Weights of a small GPT-style language model, trained from scratch on English Wikipedia: 6 heads of 64, untied embeddings.
MLP neurons of a small language model. Each row is named by its layer, matrix (up: input weights) and neuron, and shows model dimensions 160-255. Each number is 200 + 30 x the weight over its row's rms, rounded and kept within 0 to 999.
Before each neuron's rows, "fires on" lists the tokens most often at its 100 highest values on Wikipedia text that the model never trained on.

fires on: "son", "oard", "artment", " port", "resent", " stat"
L2.up805,168,191,248,219,230,209,188,205,192,190,181,184,229,209,186,185,158,197,160,196,230,189,196,227,185,179,160,238,194,213,180,175,175,193,217,196,187,192,233,181,161,205,209,217,195,192,201,194,166,166,154,251,197,307,241,197,207,197,202,236,245,219,218,232,184,196,188,232,243,247,168,224,182,222,120,217,212,200,158,187,212,148,199,99,169,216,249,163,170,206,210,266,218,236,198,238

fires on: "ore", "|---|\n", "|---|---|\n", "eded", "gh", " bus"
L2.up467,177,186,228,228,224,199,205,197,194,164,167,183,170,160,209,194,217,190,196,213,167,163,201,200,227,194,233,228,151,211,173,241,160,209,185,219,159,220,204,201,216,253,221,203,195,194,181,209,248,211,229,170,205,172,242,194,172,207,136,221,119,169,214,231,215,176,221,166,199,218,145,211,220,172,202,244,147,209,189,196,191,180,161,164,227,121,223,195,178,198,205,239,202,225,249,197

fires on: " under", "ower", "ox", "field", "orthern"
L2.up775,221,226,210,164,190,195,204,203,196,233,187,198,201,141,158,204,240,190,262,178,188,215,196,175,163,182,225,157,157,157,192,184,236,179,214,207,161,212,210,155,167,183,209,138,131,188,192,173,172,223,189,200,164,167,210,196,223,181,212,198,173,221,216,180,201,190,218,203,154,161,199,189,182,191,236,206,218,203,200,249,199,253,211,181,237,162,188,211,227,212,241,183,194,252,262,273

fires on: " career", "ft", " Red", " However", " Green", "_"
L2.up56,190,213,120,226,138,195,191,200,168,171,209,186,216,169,253,237,235,213,127,209,221,194,208,205,178,174,182,198,236,204,238,205,202,209,186,206,204,229,200,214,237,164,188,189,209,204,214,215,171,222,169,205,135,212,222,206,192,204,219,176,198,194,214,129,176,211,184,214,177,190,206,226,198,299,259,217,193,180,211,200,203,197,206,180,180,182,237,158,190,213,176,166,144,230,231,204

fires on: " where", "arm", "ox", " ·", " His", "orthern"
L2.up972,213,244,161,212,228,188,202,193,198,223,241,242,187,135,209,183,304,243,251,183,192,222,213,216,225,213,217,177,177,203,255,200,177,215,175,162,189,168,186,180,240,190,236,143,157,180,192,194,163,156,178,225,178,206,164,211,239,186,216,146,241,246,204,174,163,194,214,205,178,174,237,144,200,218,182,179,241,221,208,246,200,229,194,205,220,202,170,223,196,192,185,172,211,274,232,277

fires on: " end", "ular", " %", "ember", "_", "ont"
L2.up451,242,171,196,214,228,223,178,210,228,167,176,187,222,185,233,165,243,209,254,196,122,214,249,189,227,219,192,212,212,248,184,201,212,213,205,233,192,223,235,200,162,212,153,225,172,189,203,197,265,222,213,211,178,252,223,147,224,250,157,195,191,233,237,271,224,229,181,155,194,191,160,224,212,166,234,179,246,211,206,225,191,193,175,186,241,195,228,198,215,247,192,251,225,183,257,213

fires on: " te", " disc", "ography", " ft", " several", " educ"
L2.up1273,218,170,264,243,205,187,202,207,189,236,207,233,180,175,215,271,218,237,165,192,189,222,212,187,189,195,167,223,182,166,191,217,219,192,245,207,230,223,185,163,231,221,220,182,217,186,210,179,198,239,225,236,190,199,184,245,219,199,178,168,228,184,207,298,245,184,204,246,244,192,211,217,223,300,184,256,188,185,184,211,159,174,237,185,192,169,211,254,207,209,176,274,209,240,214,210

fires on: "rit", "ct", " oper", " larg", "conom", "eng"
L2.up509,217,170,223,250,208,203,195,212,195,191,165,201,174,169,228,148,135,208,186,209,206,163,230,201,214,202,235,254,181,184,198,198,122,228,228,215,194,169,194,183,192,222,179,178,170,183,161,153,202,197,187,207,182,184,292,184,192,222,187,240,186,193,229,177,214,230,231,183,261,238,208,233,207,233,171,232,251,212,158,159,229,183,206,183,208,178,207,171,164,186,209,187,230,197,164,154

fires on: "ust", "rent", "iz", "ration", " larg", " so"
L2.up922,168,181,187,201,164,198,192,199,212,155,188,210,168,202,190,166,139,213,178,211,167,177,192,230,201,192,205,197,196,196,233,247,147,231,207,223,243,178,208,198,230,207,197,242,195,208,165,202,153,191,228,190,207,172,217,190,208,207,198,165,152,153,202,240,225,191,186,200,219,197,215,203,209,219,197,206,174,180,217,185,210,175,184,210,226,162,253,249,185,173,192,183,169,201,155,157

fires on: "aff", " serv", " exp", "iven", "istory", "ography"
L2.up333,247,187,215,203,220,205,196,230,198,186,216,220,225,113,176,200,196,193,208,208,201,228,209,182,163,184,208,192,218,197,232,200,275,187,212,202,196,205,228,196,237,158,213,176,177,190,192,186,213,230,160,190,219,190,219,220,209,180,192,204,168,199,258,213,234,247,200,131,223,195,229,190,189,201,175,185,238,201,219,226,211,224,215,280,245,213,206,166,198,213,212,170,179,233,218,268

fires on: "hen", " Afric", "ublic", "eded", " eff", "ootball"
L2.up105,144,199,204,236,212,210,195,181,205,192,159,232,160,205,207,145,214,180,215,222,147,162,218,218,215,211,215,220,192,217,155,231,157,209,209,218,194,175,199,252,180,252,208,195,214,170,169,188,232,156,224,199,215,181,185,181,184,224,164,246,185,152,199,174,185,203,213,192,185,196,219,175,219,222,201,250,182,204,196,179,224,183,173,194,183,164,185,190,153,143,208,225,218,254,207,169

fires on: "ile", "°", "merican", "ific", " American", " South"
L2.up59,228,232,242,189,176,248,167,222,201,204,192,209,200,202,221,170,217,192,191,177,211,235,214,210,205,215,226,233,212,190,137,219,193,190,173,239,210,167,196,123,178,261,218,147,165,186,184,220,211,179,246,179,173,205,218,166,229,209,170,179,190,211,212,211,196,178,211,166,217,209,196,225,224,189,227,180,267,230,202,189,215,217,211,183,197,173,206,170,206,187,178,211,192,307,229,262

fires on: "oth", "erg", "ether", "|---|---", " League"
L2.up1008,149,186,173,209,219,191,207,211,207,190,184,185,197,258,204,204,111,187,260,187,148,185,207,203,223,208,238,204,232,175,167,181,174,229,202,231,194,186,231,196,157,231,198,217,181,192,213,219,226,241,236,173,230,200,272,163,234,237,187,261,174,182,185,200,198,197,194,134,253,200,184,206,174,143,184,217,212,196,202,175,206,219,169,145,211,238,196,199,250,174,207,254,240,101,216,173

fires on: "tain", " contin", "ollow", " larg", " own", "conom"
L2.up58,144,192,177,246,196,213,183,203,199,175,169,215,168,183,214,170,76,203,196,205,165,199,226,212,170,204,241,239,226,189,164,212,114,220,195,207,196,184,218,205,191,252,207,199,164,176,173,183,212,181,214,195,230,174,222,198,180,229,163,234,203,213,201,209,167,204,211,214,254,201,197,183,213,217,250,188,250,191,242,181,214,178,199,250,207,181,268,209,169,176,200,217,254,140,174,126

fires on: "olog", "eded", " resp", " contin", " Afric", "ised"
L2.up767,214,215,202,208,237,221,186,195,225,172,204,216,159,209,214,152,197,222,210,198,130,166,221,198,213,216,175,216,191,200,198,199,89,237,201,219,182,186,233,215,222,276,189,202,170,196,206,205,197,159,211,219,231,176,281,160,209,225,195,240,145,185,249,205,215,215,227,205,211,198,192,215,191,243,187,171,237,208,181,172,203,182,169,196,264,170,209,245,171,174,181,191,261,254,267,175

fires on: "|---|---|\n", "ography", " she", "|---|\n"
L2.up1190,222,210,227,184,229,231,197,215,205,166,191,187,176,160,164,188,254,198,225,189,142,219,189,197,201,192,241,206,200,218,203,244,154,155,186,181,177,226,228,205,201,187,197,204,188,163,213,191,297,173,194,249,169,174,152,213,208,195,176,207,156,136,228,172,174,231,204,189,204,195,204,201,168,170,246,194,217,219,188,231,176,227,159,215,250,169,227,225,162,183,195,214,202,244,265,248

fires on: " U", "*", "though", " commun", "ollow", "conom"
L2.up969,178,223,161,217,207,213,177,216,198,207,184,208,182,246,234,177,189,212,190,207,197,206,211,190,212,222,231,237,236,215,175,215,178,230,190,197,190,152,182,215,221,234,167,208,204,173,187,161,258,207,214,185,212,165,214,214,194,244,187,190,247,188,171,214,153,184,237,199,198,185,214,185,219,261,208,252,211,183,235,194,202,171,250,225,161,139,186,231,189,172,190,194,213,223,133,110

fires on: "ently", "ether", " such", "led", "itle", "nament"
L2.up979,216,204,205,198,237,202,179,208,238,214,176,225,206,212,212,192,253,196,279,180,183,258,189,168,204,177,194,204,193,200,200,191,196,200,186,214,190,200,209,189,181,182,219,197,159,160,202,213,213,196,177,190,238,196,130,163,212,217,195,220,174,180,195,165,206,197,198,163,170,182,169,216,209,100,210,159,165,193,251,190,190,230,196,198,210,221,260,206,225,200,187,205,233,193,256,272

fires on: " man", ".S", "orthern", " Championship", " Res", "wn"
L2.up1411,223,177,182,239,205,191,196,213,201,222,200,227,194,130,155,190,231,175,201,224,186,197,224,146,194,203,212,205,196,238,253,226,214,160,214,166,226,207,177,190,194,193,223,203,199,161,185,186,244,159,221,195,177,184,127,217,183,189,197,200,213,150,208,211,177,203,191,235,176,168,196,184,188,201,240,201,193,218,189,251,179,228,216,223,202,185,194,267,154,178,201,159,190,211,208,232

fires on: " bel", " Ass", "rough", "rat", "ides", "duc"
L2.up500,181,211,239,210,225,182,183,188,210,135,165,234,208,140,244,132,165,230,205,216,206,185,192,182,202,223,181,227,182,217,177,225,210,175,147,225,179,178,172,200,150,243,215,194,233,209,192,202,200,182,194,217,174,180,246,225,205,194,205,212,161,182,168,187,178,184,198,208,220,162,197,150,154,208,130,153,230,217,154,177,178,143,195,124,205,215,183,155,180,211,214,253,273,234,223,176

fires on: "ether", "ography", "ai", "cast", "|---|---", " dist"
L2.up1088,229,193,219,202,176,186,213,222,200,209,183,203,207,237,213,186,171,195,224,209,159,241,189,189,213,209,216,216,208,174,211,205,230,204,174,246,180,193,218,172,147,245,163,236,222,183,195,209,209,296,159,201,187,143,229,177,230,218,156,239,177,199,175,198,196,147,186,149,252,229,165,197,192,174,157,170,160,173,251,118,199,127,193,201,208,189,204,164,261,188,199,255,226,97,200,174

fires on: ".S", "ames", " Res", " rep", " count", "til"
L2.up1380,175,229,206,185,211,192,181,183,201,170,171,167,211,184,169,179,191,206,192,214,210,214,158,205,187,183,231,202,197,258,193,185,172,209,207,171,216,184,163,215,195,238,270,134,194,197,214,167,196,153,267,227,172,209,76,233,208,152,198,179,193,228,190,128,160,178,194,235,178,158,221,148,212,271,287,197,201,204,210,193,172,209,194,170,199,144,226,272,188,207,214,181,259,190,198,214

fires on: "ep", " per", "erson", "_", " died", "%"
L2.up68,196,181,186,197,192,178,200,195,175,169,182,181,183,117,201,220,187,184,185,218,220,192,223,217,196,224,158,176,200,194,189,200,205,205,193,222,211,203,191,244,208,240,250,208,179,225,224,188,96,139,211,198,126,280,196,209,197,186,225,208,284,181,186,161,204,238,205,216,190,154,255,176,198,241,209,239,213,186,190,202,174,189,207,170,171,194,162,202,189,169,234,192,212,269,189,226

fires on: " up", "ied", "nament", "eneral", "ival", "ether"
L2.up620,205,181,202,203,224,197,234,192,236,218,209,236,190,190,234,160,207,208,237,217,191,234,197,164,214,179,212,218,215,231,188,227,168,193,195,170,206,189,204,220,234,211,188,165,191,181,199,183,259,155,244,183,237,178,189,207,198,189,203,187,178,200,217,175,198,211,207,191,137,162,189,189,196,201,213,147,161,244,276,179,167,188,157,232,179,162,186,239,196,155,210,172,207,231,200,216

fires on: " career", " life", "ather", "ilm", " own", "_"
L2.up1187,161,161,186,198,204,199,196,192,203,162,211,245,191,240,247,169,247,229,146,220,179,141,250,211,227,245,144,215,204,239,236,239,126,195,204,219,217,197,211,212,279,180,193,237,251,204,174,196,169,148,167,159,223,253,183,211,206,212,193,166,145,171,270,206,223,249,188,263,170,200,220,183,193,255,214,211,196,204,209,246,222,210,196,222,221,202,151,281,78,195,162,184,161,276,189,180

fires on: "own", "ied", "ased", "_", "ummer"
L2.up1341,257,194,224,216,207,171,202,205,188,200,208,179,238,210,164,191,214,176,203,213,124,223,186,201,202,194,172,179,188,226,193,204,260,213,218,211,188,204,185,192,206,181,167,216,206,198,235,191,234,229,156,178,228,224,251,225,190,224,190,231,162,130,214,230,297,226,185,160,195,195,157,193,177,275,164,210,173,216,180,234,211,139,215,222,216,203,230,224,205,206,187,166,191,180,232,176

fires on: " career", " del", "hen", "eded", "ause", "_"
L2.up1505,170,230,156,177,215,183,175,195,211,206,197,260,220,162,230,196,282,241,206,219,194,190,172,201,203,223,177,169,222,242,284,192,176,197,211,194,202,227,180,178,205,183,132,205,188,172,181,213,174,236,194,220,208,149,170,204,215,200,244,201,174,188,186,168,183,218,185,200,125,247,216,183,212,256,243,213,173,199,246,211,204,202,206,211,180,166,210,233,171,194,199,155,202,215,196,229

fires on: " ab", "vel", " its", "ung", "air"
L2.up592,166,195,132,220,225,223,219,190,219,210,189,211,185,149,267,197,184,181,174,209,197,178,193,174,191,214,217,208,186,200,141,185,193,156,174,206,195,133,201,207,187,183,222,180,214,181,169,179,176,178,255,207,157,197,167,193,173,237,204,213,185,217,218,198,168,181,203,247,182,239,190,208,152,185,230,215,226,204,199,192,236,137,179,159,166,117,164,178,204,171,181,252,220,266,211,207